Weights of a small transformer language model.
Size: 12 layers, width 384, 6 heads of 64, MLP 1536 GELU, 22.9M parameters.
Architecture: LayerNorm before each block, biases, attention and MLP in parallel.
Training: 486M tokens, 6981 steps.
MLP neurons of a small language model. Each row is named by its layer, matrix (up: input weights) and neuron, and shows model dimensions 128-255. Each number is 128 + 32 x the weight over its row's rms, rounded and kept within 0 to 255. Numbers have three digits each.
A block is one neuron, or neurons of one layer that tend to fire together. Before each block is what it responds to, as a language model described it from the Wikipedia text at the highest values.

Description: Fires on the bare space token after a determiner or preposition, before a number or vowel-initial word: an error, the 1980s, all 267.
L6.up374:123118141160090116161152105097125097156097180228074163105132142111101085082059092085122135104111105148049138105119126107155161095121088141139136108150092151142066235147115166094073129084167148091150120119042117117121110091123132153123118076174172130112117139164137122132197142108086115122088158161167082083115063144193136158149160084144135110074183118111104107131092114108117102121074
L6.up621:103120118100080140121132048161200152133115124159129131167102150130118077093107070121131086098113099200132126143142129049166138107145110080144139155117115171133080144128060091103127192125162157089105165119120156058117108105145115083183088166120146138106143053096204136147148102061177081097089213117180152066135179141120146150162126130120079143114124111171085139105151104117105109125088

Description: Fires on s or S split off as the first piece of a longer word, often after a quote, bracket, heading, or un-, such as un-s-uccessful, "s-ignificantly", (S-umgait).
L2.up328:111157136146063082098116128125121119129111110138136124098121137143048096120107018150120086090156083150117149155076120121173119117086162077128120105119096151126108127120103194108117173124102145117087135093109142147167107093109165125121138128151127120093176103137122124133170137183137133159073184094086096146137125071133120102097114130050160182175155113131144144164124148172099148109125
L2.up1024:074167096152057137164131113101072112191115089104093165110099163170107128133113124121166093119113125144145184110111148118178131171047157078180140125156140159117195099171200173123106159079130122146163135122173176150090147135216113077150154091106102115116139098147146125146140138159163144119104163214121130141156114129162098066124158138130180121132120135084049149078142159096151073113158
L2.up1154:087132181120149116144145157162129153158151153115155136126130102118144169046109101114096158159096103140116120108126092117167157171139095143148141091148153150143089070107126119153156186117089137139149141091112164126082127135138151142160062150125135179102123068176129084074139147151058136150148137121125059105106161108123111076154167084132103175168109079097136100100221143149104137134117
L2.up1450:117112122169134100153082107105127135136113076155157219104132130193090114102128092131143096126160106142152048085075130193171172114141118141125130085161142171130121146172109193120122127193084095143138145115189115088166140134153131082152082143077104116087207067153165113121162098149141141187130156144093122132208170174146059090142178127118135138152114133108155101097135108089145081184100

Description: A lone capital S split off as the first piece of a longer capitalized word or name, like S|agar, S|nakes, S|iege, S|ikhism; also -P in Jean-Paul.
L8.up543:124092147159080132144099102073141119120137119130143138147103114127059105111164074177115109135110138124114062123080080083135087091094143094106162115144121140146092133099175092102121220140127149071139143077117099094198181098079108169164167183137149129167123154164138118126179157128118131085182167090087107149128110220123089101118107108185145170144094082071086120094085093138144085119117
L8.up658:128202136212065147117128120114126133092137182109146129166070108105060088153180159188198169121122147183154109058134101067129077115085129171082113158127054127129154097161137143091104093136152127138079084184134130147140164105122120155131133064146146121161089130169099146132135134135141119145154145045136130195124134155152138094155157116094135119118116134118124095182140092063091153120113
L8.up775:124112131232131149197111093148139135121149129139154123110121145185082066150132065130130111083145114083142052094169173108056097181054169104151112124164113125138155160155160079135089111113129033148106134102164160135123117114137081197098144100181100146185158123166109162074144104196134153141155151124126188138114138127140104156113116135136128122128112133098165092170137101084099099109135
L8.up786:021121127167130126057120074115115110159164151128097123131100156195129168072171094143124211100188070202114178116139139146213095149144152081078088066122103107184114109136154183125118163133088149197096143148215151124132143127116122146104082165131133103199203095144141139119126153160113133131118141143124148095098083135161118137101092112148123125138133043121136094085123133157069112127096
L8.up995:086141154201179112117098059132110160104128066113155183086113151153107108091127080143084029133130088194160109075118160110126103166120153121172143165111125143143109127091161165082119109148109093124116164155115050068178061119158163122046154113189167161139111180123088159146182127170100138090101133094071142149107165115137130086111124110179109113145132083115119112127135075100131125141130
L8.up1350:176073105174166110133145091098116024113142134155145084138112125141135131139119119130114156119154151120175098113122123186156081143139096164116033177136054107103125047153093115107111089135115113128094151108108128144189118137151135097104102067098067126101140160123105160086129156242137121139114128081109131136159103128176127127116140121153163114219106129150081121156166160149132115116157
L8.up1464:092122098119081139169076114189063082166160130179092175187152103161149098143114146124135205049167092136085099132133161109150136129112146129086157162060107090167123155133120132108133113161161170143117152113151170111131113156103101146116091085127184104150190081159165179148141164158131111161049188140057087148148139151091136172104137054162179150120080126086205095165140176153142114141137
L8.up1500:128166061177093161161113159066087052147062153214139089126106133104123128170179082181117194115134143170112134141123111130176117116129115151175167113178109147117122180131125027105129168120141112166196164152106139171147127163138144105112139164122134132191122121163153096108131105142134127107107166101157160116141097109160072086185135173136156081129180107115167156182110121083176129135118

Description: A single capital letter or short piece that starts a word split into subwords, mostly " S", as in S(apyn), S(oldiers), K(elly), in names and tables.
L6.up284:097126148142130139116087145113149098091137130173165128116110135106090176073178160111124094108149181234139142159108111100119085112143143061121145148148094090141120124135115100068117146120138123144083103138141183107145129167085168144115138119123140132134192203150088148118106153181193127146098144111181088196087068119119180103058172089147148121176139173136154171120124144173071127131167
L6.up715:177140096172120110157052119148065085119142109172136113130092164147139143150187104117120141070216080165087123101103146116151110126151112126151144129196151171092157135143121118120126172168177091139117170129157105066147101154047126146113135047157205121161117160135169133116128095128123132145162139104103154124138081144155142085131168050127156159174052116058120079105153132093117119117149

Description: A space token right before a four-digit year, after a month name, "In" or a comma, as in "28 July 2023" and "In 2023"; also the article "a" after is/was/as/became.
L8.up197:156105131153063132081095117120078125116149107153086130117135111142211164040183097092104090125155092142082125128112089101111128118089110104162107130197096096176102087148107129108151110121063119147183169075168103113160094137098103140098128103141108157134134158125121161105192089156166160199080136137105143143190025092072139167090125107189153148097122177093100062110137145160055149132088
L8.up514:084097133154113211113142093093084137160121134092134111048062166120111157103116108159108084091148156201164077058140138094152091141130118086109135151121142090153149068149145173131192159166119172069086135108140136142074095136162188126110103133105154125092166137139160132097159173088099105127123157119177126139088185148193149113175187210141150116052134200088087151148122116057156098175086
L8.up626:071148101186125197198189141127066113126159179121117088138115079092133155151106149101164142132139139164116092116121067107215124100163081162098145123096143156108139156119148078117131171144124185154127059175069157179157157132125121090086075197151143098214136049068152155117138124125150166171113098145133106076155178154133090150175162080106107156074154123112113175093142146127135143105123
L8.up657:124178135045142095139114205126171180172118150131179122084101119153139140129108132071074143104156098125137138118126103143159106134143170126140149168163185116102121162135099155164130124140141161156137166121101119097072152129094118119121160129151148175098128103123165176140201109094146139110099155119097149141166117153123113093099068041217095123045119158139102175150117077172067096201039
L8.up1132:133146124083125048049140073091184096129046199185151139182122063168111127142148131145121120081125113098116080108102082132096132166106146116094129150146090179129112076161157124115116092118173137069123107142068139169154107131143110116079164112150095188126123126124160140085144165114129181154167157153142141040098137143163136165132162150183120079110113178099154150057124143055167163158199
L8.up1143:121192163121166193212176135162110068107108141133192045168087112096154110185094128164109093115143134157114190150099194152122151122115101121069101122160132093095140123160153098143111183098178158161093138115124148110108075140171147106079097085083155127168140096105124103055157136149146115142153152108146165121134136114080213153148120098152154154107153154040166188145071131139134170137134
L8.up1167:067063196103073177155198096089171155119145173087096126147188153129174098096134119107137097117128172102102119112110116146083122160133125114088124155141072156118166172176143141128067166146121193120119109123132130106183105149087135161167121159171116149128130103136138120104149169118188147160103222181106147127165208074104161118120140112155099176157190121167196128067111115130152123134139
L8.up1535:128117128091171102057123076197082110103110170186153080151068147106157161073133099112119150076154105094116145122108150077139146144100097077103202157099146147156118161181106122121098114122143091154112121122143202095107080183117107129155145108167165099115137143159141121096177137145115172200140179139111122110037128121089121178097166162195165175161120075125106146089147111124052105117165

Description: The token "A"/"a", as the article a or an, or as the first letter of a word, mostly opening a sentence or section (According, Aon, Another).
L2.up56:115158139141106085139177079115142088129171102174150137087118129147126109118124152138115094096179057136117158140161133104094055107148148170162133090127146135057148143102140094109099143137036121109099171081091159093078100133138107113070102119122130154147115128090135120125149097115114145148137140154112078094108115071166123119144093120165115155103119135106127087115135098147125159126144
L2.up809:121113146140158106110095083151082077160115163167128139176178126194155103153089094141092154111150111151161125176077069140132176153131134132091082146154111112086121166067117118132118200146097139141141101074129152126084093108149146106095146098136136149078121139159161140175150146091133178199201131163094098132125094128130081127105116136091102180159172162195114147100142115179194104127100
L2.up1068:133085155177097152121131137088124073108103143151100165090116137094165144123117148110086111087116120130121088141124122151219109098127087111089187150130182105122172141136113139142152147121119095161104173121145106120122094144090112112111100179127096159141115174146132131109060058128130129207059129155141117148089144210097104144101138144172106129118171146126154051099138099181102105167187
L2.up1328:136121148136136118123109125098153086114127110156097160134153126115100076145126112131114154100133094154140149178068113114161125113109121167186147107167124173131131167156147163142095125137099114196146118116126127094156181125119029119097178106138152124134114145125132108102120123108090195186185153170131130086173127080112157184120067159111082124122104159200124160116104065139156126142159

Description: Line-break tokens ending Markdown table rows, especially the |---|---| separator under headers in chart, discography and results tables, plus occasional mid-word pieces like dis, mel-ody.
L2.up1006:121157086196126141134094109173106103131155125122154136133111087132077095098078136128113116132099118093090097177172113141155102155081115161165163168127144150093137124116141125121158104100137114139120088112139175145156112107193099165129117024090168106181107125158115138112108122194133117116083145161113198156077192135129133121150136139135146143098060061099087063137161133146113107115081
L2.up1082:123112131127143133113137144143110163176116120032109105116151097101048108146133105082127147114148110119075144175095111159112104088121112160116158136105137121141153114084152127161100088157151185101121099125117190142097203170106110115118132160103190080093104104115112156197153159135077132198157128110100176193150138113158117101134139118126132117130166120127148104116197150136118162135165
L2.up1311:117097124111111155139062143109118097111169133163131054073148135143139102076171096085081214154067161136121127083129096141135094087172153163196117156082132098141123093135165112111117138130160107113112098059126161092107153137126151151142138084083161157217116178098176087081147131144101111127126166129131115116096111143117124143094177125100119158131177100065102154139145087125089188091144
L2.up1522:144092118173197141107149095099122142146110125155135166172069080088180161153173182138102130095071165155143141148103143173122076096169130173184128106110156171165148165209096121148099094105116100104189111135131113164111114149137082114113115126139186178091151144138179098114090177106113138148098117168195081133070156113105155166117184180082139176126091174136154180091145131151107115138131

Description: Final word pieces that complete an adjective or modifier between an article/possessive and its noun, such as amaz-ing, unprecedent-ed, sophist-icated, plus whole-word first, new, second.
L6.up728:141185154105127102170123167141112133100144143217136130116128103156086115140156147178129160149106108120117087138120150092119105097102153184151157077152131103155088114152120117148101106138134141112097127135187168154147133123106118064115128103113050094144171174158155095148088116117071125166148155135195150177090119082100140156145088084124170163177101153062129122080109112154145219138118
L6.up1450:091092131186099140158115210152124153077143128153103149070127122118118100143143104110139176147087113130120081157099108102160109130118200109160166126112129068087131167126125113113141113123136121127071092146211125176215094147142115069106113147134096104145119106107128169107123128108076123101123147165181144118097115067125119111148101136157146183134101130153115097110159097124095140106137

Description: Final pieces of adjectives just before their noun (happ-y ending, unexp-ected source, myster-ious crow), and line breaks ending bulleted list entries before the next dash.
L8.up72:146161127133132181053151079124228127120126145201137138117155136090137147127079169120086174135130123133102084141121119127129118105072124146111107191139139125124117115066097164160094128143119160133088117159174084146144099159110147134158106078132152196159096158106174125100161123125114143138095108156100099137086118117111068180125115101223099170142111107098136150151157205119116093142069
L8.up552:128121158158134130137109160150152121057126152161124113128157095106122094150103120093159113094093119144038112191132161131175067140127154107123134107119119157097149113138076166144118124169119164151101094107147155120136142124120121097111111192163136074151115118107152133102139178142098099098063134130124143142130101100116147117115150138176179161131112158121095116116158141151117181135094
L8.up623:075135116155180123136116145098120122143114142157136196081126117065114102188155110072103181080066103132125101102125154129110107140090151095117141110094139118108087099143157166206162144132090135110176101092199110169135141122053136139106092108089100093096099119127125179223122102129135181130124193131169126117099119127111104114163152131151158089112084136134130198198140142082184112137053
L8.up816:103138105122145120117122080128125083162124157099112206120187140154109099088125119157125115128166130136162137089146133142092105165088142108152154162069179050121142092101168130153129184154127109107109127105052135143103084164097103082158123103105149108138179102155153182067080188187171125096115159109082122151121130148154112115159169092119103142143170085125104102158087194172101084112061
L8.up837:170116130156124130131131147151159103121094079122162191165134182110157106145109158128132108136116152102088147158131137118107133055090111120149207116139161122176186090128192146162144147112131135143181193123092114142125141136168079102156154085127125139131072053101177096084128176076122197175161177136130103174131191142079069097133066126121121082147170175129210123084129082082083076204091
L8.up909:125159145153025157128161062148159112104111161112123096148152120121105127122131115129191103071149102160196074157133190129194076110113108104119147167165092123119154140166074114217173067105163131153178090107130133138119143168124110090138129178143171120096118116169126173177115074100090154126123157138104088099126105114140074130115111113100188117143087120116067131192089146121154087105106
L8.up1281:119047156130076153097104100178075118107118131075120121158167064144097088096124106188162146089119145167165135176116196126188071137089102146157180125113111145085131195094116098111197142131142145137109146160113114108159147153154066077103146149116088070126175152133165132110095129133102153129150111130147127119170072139091198142079130180134096152116162102137166119111113089165166145122075
L8.up1450:061125066186093154105123153135141151110117119077125099148205077078152082160201096125118220143122137105091163139153171148102140129130100128181124150090155135135150162062145163153177114137135151072137096071131140123162132138107127123161099177058143144130062134133132125126128158102116173150123163123112102079091150126120130132113116159094126148182147097099112128111125113116160145180110